Weights of a small GPT-style language model, trained from scratch on English Wikipedia.
Training: a variant of Muon for these matrices, 529M tokens, 8075 steps.
MLP neurons of a small language model. Each row is named by its layer, matrix (gate and up: input weights) and neuron, and shows model dimensions 64-191. Each number is 128 + 24 x the weight over its row's rms, rounded and kept within 0 to 255. A neuron's up and down rows have the sign that makes its largest values positive.
After each neuron's rows, "fires on" lists the tokens most often at its 100 highest values on Wikipedia text that the model never trained on.

L5.gate692 [124 146 131 119 160 106 136 154 122 112  96 101 136  83 125 123 168 126 131 115 133  94  88 133 141 152 127 104 149 166 104 128 170 153 156 107 154 114  97 100 126 143 146 103 114 122 147 118 107  89 156 118 110 127 144 122 142 108 118 103 115 114  76 148 114 123 148  88 155 145 145 152 125 132  97  92 108 100 133 105 151 144 153 103 106 109 129 124 166  99 162 138 138 111 181 122  89 156 170 105  97 131 103  98 105 103 164 152 130 143 126 147 149 121 155 106 127 161 120 131 102 101 129 122 107 113 103 141]
L5.up692 [120  97 141 106 110 123 118 176 113 131 115 152 142 120 145 167 136 113 144 112 151 111 115  98 129 148 136 118 152 125 132 108 133 127 149 104 171 130 140 126 153 176 152 119 104 118 134 127 102 129 156  96 141 136 132 110 104 117 125 112 131 146  86 124 121 111 116 117 157 129 142 131 116 120 109 107 123 126 156 114 149 125  92  64 135 177 112 169 150 137 141 121 150 101 151 107 126 117 147 132 145 156 120 114 127 117 147 100 127  97 168 134 134 117 129  72 121 121 138 144 140 145  93 120 167 130 152 134]
fires on: " cont", "ar", " and", "ont", "T", "on"

L6.gate515 [131 143 105 141  85 151 137 147 124 163 102 157 160 122 115  82 133 108 120  90 122 122 129 166 142 118 122 137 134 119 118 147 171 109 140 157 106 106  92 124 107 164 118 109 159 139 136 119  96  92 173  98 150  97  99 121 122  93 111 125 114 114 139 120 157 103 110 141 125 152  82 112 166 145 131 129 131 122 167 114 147  87  95 143 140 143 134 140 148  70 118 127 121 166 134 140  92 168 112 128 108 142 128 145 133 125 137 125 150 103 105 131  65 151  38 176 166 115 121 158 143 131 128  94 165 113 157 141]
L6.up515 [149 164 113 117 131 166 105 126 141 153  87 121 148 161  98 135 164 119 139 141  96 114  86 135 135 104 136 143 138 125 118 125 194 115 173 126 168 123 112 187 114 113 111  89 148 126 130  93 130  85 100 123 138 117 123 103 122 157 117 190 151 120 159 147 131 120  90 152 103 149 165 135 137 128 105 116 160 144 142 136 127  68 171  69 110 115 124 108 141 101  90 116  88 123 114 111 142 144 105 113  79 128 132 165 154 150 161 126 133  89 138 112  84 134 137 150 114 120 119 121 119  86 138 144 159 127 140  93]
fires on: " And", " and", "b", "ivate", "w"

L2.gate606 [114 138 144 126 126 132 140 160  93  95 150 100 134 155 105 156 106 112 111 128 126  99 118 149 117 172 152 106  88 168 170 101 143  86  87 133 135 101 145 128 117 121 111 153 153 146 144 147 125 134 121 124 113 162 155  96 153 209 164 134 132 138 143  97 125  90 134 138 165 134 109 136 160 105 117 110 139 137 106 150 145 130 118 111 129 145 118 124 117 121  77 140 128 133 160 131 137 198 144 108 160 134 135 123 102 111 182 107 118 132 113 137 152 135 110 102 141 107 128 139 123 150 117 145 152 105 107 144]
L2.up606 [118 145  95 102 129 113 112 128  99 101 141 106  96 154 126 129 113 111 126 163 139 117 114 148 115 115  93 109 157  99 178  89 115 115 117 177  86 162 118 102 117 127 144 107 131 120 146  88 123 136 143 146 100 106 117 132 133 172 108 100 138 137 165 120 148  96  86  65 160  64 148 149 116 119 101 140  96 154 120 106 113 111 136 137 122 100 101  97 118 127 129 141 110 132 113 103 119 115  95 103 154 177 107 120 148 109 126 153 146 129 105 119  82 134  85 133 128 106 169 124 125 109 146 170 135 156 154 130]
fires on: " se", " fl", " Fl", " Gl", "l", "re"

L2.gate329 [145 126 153 113 123 117 167 128 119 122 123 133 137 122 163 136 119 180 149  92 156 140  93 157 116 152 112 131 147 100 127 104 179 116 115 154 164 133 123 103 111 131  82 148 120 113 177 126 163 153 129  98 101 146 179 140 150 156 139 104 134 166 131 121 138 102 145 121 153  80 132 139  77 145 120 131 113 153  92 166 126 111 103  93  88 142 140 120  83 136 155 148 130  59 110 142  99  97 129  90 132 109 142 159 170 152 145 144 126 160 152  89 171 152 132 148 131 151 113 119 138 152 173 162 134 167 101 120]
L2.up329 [107 143 159 138 114  75 162  92 131 141 124 164 125 141 157 100  90 142 145 135 172 117 118 130 119 147 104 112 139 144 112 111 156 124 171 104 134 128 167 149 119 140  85  92  92 115 110 135 146 136 118 109  99 128 123 127 130 143 158 122 114 115 100 121 130  91 114 106 107 128 149 142 130 105 161 160 159 107 137 161 128 118  77 116 130 133 162  59  92 111 107 154 115 139 137 142 131  92 110 138 110  62 121 156 112 149 107 106 163 185 140 134 132 166 137 133 104  95 130  87  96 198 132 182 139 133  79 137]
fires on: "ne", " Fran", "oun", "ren", "ve", " Louis"

L10.gate416 [134 147 138 117 122 141 144 145 151  98 125 147 142 103 133 125 147 161 131 166 142  99 145 158 141 108 178 134 157  87 122  71 151 115 121 140 152 156 125 167  77 117 136  88 100  80 113 166 129 118 107 142 110 151 154 157 142 171 153 148 115 162 129 128 150  79 121 124 195 118 136 130 168 121  88 100 113 129 140 140 103 140 137  92 147 102 131 162 133 119 164 123 145 152 133 125 133 176 129 190 113 128 112 143 151 142 119 145 131 136  92 167 150  91 153 188 121 117 169 128 114 156 119 107 107 174 131  76]
L10.up416 [146 127  98 138  75 149 102 126 145 126 144 139  82 102 117 175 128 136  81 153 131 160 111 142 126 173 158 134 166  74 157  86 130 128  99 112  75 128 128 156 116 136 101 118 145 138 120 124 116 117 113 102 115 115 145 142 127 126 139 104  71  84 124 154 132 136 108 132 166 105  98 104 123 120  92  90  97  91 127 126 140 138  93 118 120 130 104 191 136 141 145 112 131 105 116  94  84 165 124 124 113 160 114 143 143 156 128 118 115  94 145 116 145 108 116 120  90 124 132 139  98 154 127 104 125 103 114  90]
fires on: " It", " album", " which", " that", " to", " film"

L5.gate538 [141 118  97 114 122 110 153 126 117 112 115 143 106 126  82 134 136 146 128 112 129 152 135 141 119 113 151 115 108 142 101 143 115 146  97 172 130 129 166 142 117 165 126 105 142 127 111 120  93 198 129 137 163 118 118 101 104 131  84 153 123 144 141 179 154 149 162 109 106 111  95 106  98 148 143 146 130 129 153 162 170 141  81 142 119 144 131 151 135 126 104  90  86 165 161 134 180 120 108 141 127 128 137 186 130 118 137  95  97 130 128 136 157  77 133 132 145 127 132 174 163  88 139  97 128  79 118 164]
L5.up538 [162 108  79  96  99 126 117 153 111 159 131 111 142 106  79 129 142 145 116 114 137 146 111 167 133  59 128 110 101 136  76 108 119 148  89 162 156 142 150 118 131 137 101 144 124 165 166 117 123 170 114 131 144 129 179 154 128 108 139 121  82 119 129 145 137 139 135 111 106 117  93 134 104 131 155 126 113 134 139 156 128 159 140 114 138 132 105 136 112 121 131 107  95 196 137 134 149 141 131 147 147 107 112 177  96 189 110 119  71 127 156 110 128  98 115 100 149  98 123 108 118 122  89 126 124 114 120 134]
fires on: "eth", "h", "'s", "row", "ock", "I"

L5.gate446 [153  78 157  89 144 146 149 125 118 157 130  86 109 188 125 173 117  62 102 106 118 128 117 107 120  93  81 155 127 138 150 118 147 139 142 146 107 114 114 129 134 168 106 151 115 129 127 160 175 113  89 142 128 107  93 109 132 116 174 144 131 120 126 155 130 151 143  92 133 145  77  89 167 106 155 155 160 142 118 147 111 121 126  96 139 111 129 150 150 143 132 115 146 110 112 102 122 103 171  81 122 139 120  79 143 148 118 146 119 119 134 161 125 163  99 157 127 166  90  92 132 125 102 168 105 134 145 148]
L5.up446 [140 120 105 132 130 109 125 115 124 123 106 111 130 165 106 142 129 106 109 139 169 147 104 123 141  92 112 136 119 124 136 122 131 141 142 147 131 124 146  73 103  92  93 209 139 114 151 156 135 163  70 126 117 103 139  93  99 117 162 116 119 139 135 146 145 101 152  88 145 151  88  97  97 110 163 163 168 119  90 134 158  90 102 133 154 111 133 131 144 170 108 100  97 107 106 108 114 108 150 134 127 145  99 105 152 136 119 144  99 138 116 125 133 190 122 122 110 112 119 100 147 115 133 141  77 144 140 162]
fires on: " dis", "ig", "is", "e", "ed"

L11.gate571 [125  64 139 105 124 120 111 143 102 102 132 147 142 129 131 147 113 148 147 118 133 147 137 102  79 152 113 135 120 118 160 150  76 110 125 124 130 103 121 111 131 131 130 111 116 118 131 150 147 125 112 161  66 102 120  87  94 154 153 133 153 123 154 106 121 109 171 134 168 119 129 136  96 116 110  82 170 105 139 158 108 109 146 125 156 130 120 154 113 111 142  88 135 133 107 157 119  92 135 106 155 118 129 120 139 138  95 158 116 186 116 135 132 134 147 163  87 127 116 130 133  82 123 102  96 156 160 154]
L11.up571 [126 111 122 131 168  95 120 121  92 129 127 121 154 130 123 141 107 157 149 119 154 132 136  95 146 138 116 130 167 118 131 123 126 105 110 156 119 109 131 134 133  89 151  91 146 151 126 110 131 132 123 132  38 101 118 130 160 117 155 146 102 130 154 104 119 139 164 121 186 156 133 120 128 111 141 123 163 155 133 135 119  94  87 149 132 113 140 175 114 121 186 135 121 143 136 144  65  95 137 171 168  91 167 108 129 124 144 132  98 130 102 166 101 145  91 125 153 126  83 134 148  93 124 122 143 167 153 174]
fires on: " W", " d", "s", " of"

L11.gate91 [112 157 111 127  86 116  97 149 143 115 145 172 159 184 131 127 112 112 118 106 110 106 118 116 117 128 107  92 135 138 129  87 117 150 132 106 142 132 134 117 119 138 146 106 129  93 107 104 167 124 159 164 127 107 121 124  92 114 118  95 150 170 146 180 155 157 141 134 102 113 157 101 100 138  99 140  88 166 119 160 106 132  88 135 121 137 180 115 130 166  97 124 124 124 123 163 137 129 131 108 108 153 118 105  88 157 136 126 151 109 144  99 128 125 148 103 175  97 138 133  97 103 148 129 107 135 125 139]
L11.up91 [137 124 163 118 138 132  81 113 135 121 158 137 146 129 129  97  72  97 117  90 145  89 116 147 123 108 167 112 103 127 123  67 137 128 129 139 147 129 166 103 132 155 141 115 152 165 159 132 127 134 154 150 137  68  58  75 149 136 146 132 146 135 143  99 161 123 124 142 125 138 108 120 147 146 119  91 132 155  87 164 104 102 138 101 149 147  96 101 162 137 165 127 105 125 129 111 145  94 143 157 105 143 124 112 145 170 140 162 114 125 124 107 137 105 118 119 150 106 102  95 111 122 122 144 125 123 112 141]
fires on: " e", " E", "E", "e", " short", "id"

L9.gate596 [ 82 126 119 115  97 136 110 144 123 106 146 136 120 119  82 136  89 147 101 137 104 139 114 132 145 166 105 107 163 103 126  86 162 116  97 124 118 124 123 115 115 136 153 146 130 126 163 151 107 135 138  99 138 128 118 129 176 111  92 119 142 156 121 114  83 103 102  82 189 130 141 174 103 128 120 116  99  94 158 153 164  84 123  82 123 130 141 122 128  95 114 162 108 147 117  85 167 162 142 150  95 151 146  93 148 146 145 138 129  92 145 102 157 153 113  94 105  76 136  94 168  95 146 127 125 149 105 165]
L9.up596 [152 140 125 114 160 118  81 133 136  89 126 153 141 172  91 157  91 112  92 136 107  94 107 124 131 160 125  83 169 137 165  96  88 136 143 140 122 119  80 192  98 109 132 133 131 144 107 159 138  97 174 112  94 117 145 131 163 139 114 139 118 157 145 115 142  93 109 105 121 132 138 174 136 162 118 120 107 123 126 134 145 134  83 102 109 129 139 153 111 134 159 131 121 157  99  86 154 125  97 110 129 147 144 117 141 129 127 146 106 126 111 138 108 107 131 110 112 132 165 154 126 139 165 159 116 160 156 161]
fires on: " fl", " pl", " Fl", "pl", " Pl", " All"

L9.gate434 [100  93 142  45 108 122 154 144 138 135  89  63 106 165  58 126 131 101 138 129 137 163 180 150 132 140 159  87 106 147 108 136 127 104 159  92  94 142  96 124  80 163 106 152  92 109 108 124 135 140 139  92  94 126 154 107 156 172 156 137 110 148  85 147  98  81  95 115 160 151 147 110 132 126 119 126 125 146 120 180 144 139 132 150 173  98 169 127 106 127 102 126 132  92 150 133 155 102 157 127 130 106 131 112 121 143 136 139 158 138 109 127 101 117 119 111  91 141 153  94 133 116 142 149 149 105 124 142]
L9.up434 [149 151 111 114 123 119 145 145  97 143 105 121  90 148 137 154 147 121 124 110 141 161  98 105 182 153 120 112 114 146 143 125 123  95 103 149 101 166 109 150 151 136 141 176 128 131 116 129 133 124  61  97 122 134 104 126 141 147 156 110 124 162 126 165 131 141 147 124 110 177 126  60 155  88 148 158 117 145 161 164 160 160 131 136 124 109 167 142 149 150 149 171 165  99  83 116 138 121 130 166 138 140  90 103  98 113 163 134 127 134 101 159 112 142 158 186 172 121 159 120 157 165 174  99 124  94  87  97]
fires on: " dis", " dr", " rece", " inst", "is"

L11.gate569 [150  94 136 106 154 115 153 148  97 137 138 138 134 119  94 151 140 163  77 106 167 149 104 131  95 113  74 162 117 110 110 132 105 143  89 118 127 131 131 122  94 121  90 119 146 154 109 164  98  86 129 131 123 121 105 109 139 113  93 146 164  95 126 127 118  96 109 148 147 114 160 147 133 111  76 158 133 122 115 156 117 177 128 133 147 129 123 148  93 138 124 116 161 134 103  93 104 134 112 138 127 129 123 101 147  71 152  94 129 110 139 155 130 124 161 159 105 141 134 114 124 131 141 121 103 105 139 154]
L11.up569 [132 126  95 131 116 121 114 135 137 113 116 138 123 136 114 163 171 123 112 104 131 119 151 130 141 139  90 136 110 141 108 138 129 133 147 128 152 131 127  99 105  97  80  74 145 100 102 133 144 143 147 108 104 135 136 105 177 111 118 118 115 154 144 116 154 101 113 129 181 137 154  73  95 147 160 142 162 119 175 148 112 104  84 138 127 122  96 128 138 189 115  92  78 139 130 110 118  92 106 106 150 148 145 138 171 145 123 139 143 122  85 179 121 104  94  84 166 142 184 149 116 107 114 111 118 155  82 134]
fires on: " d", " c"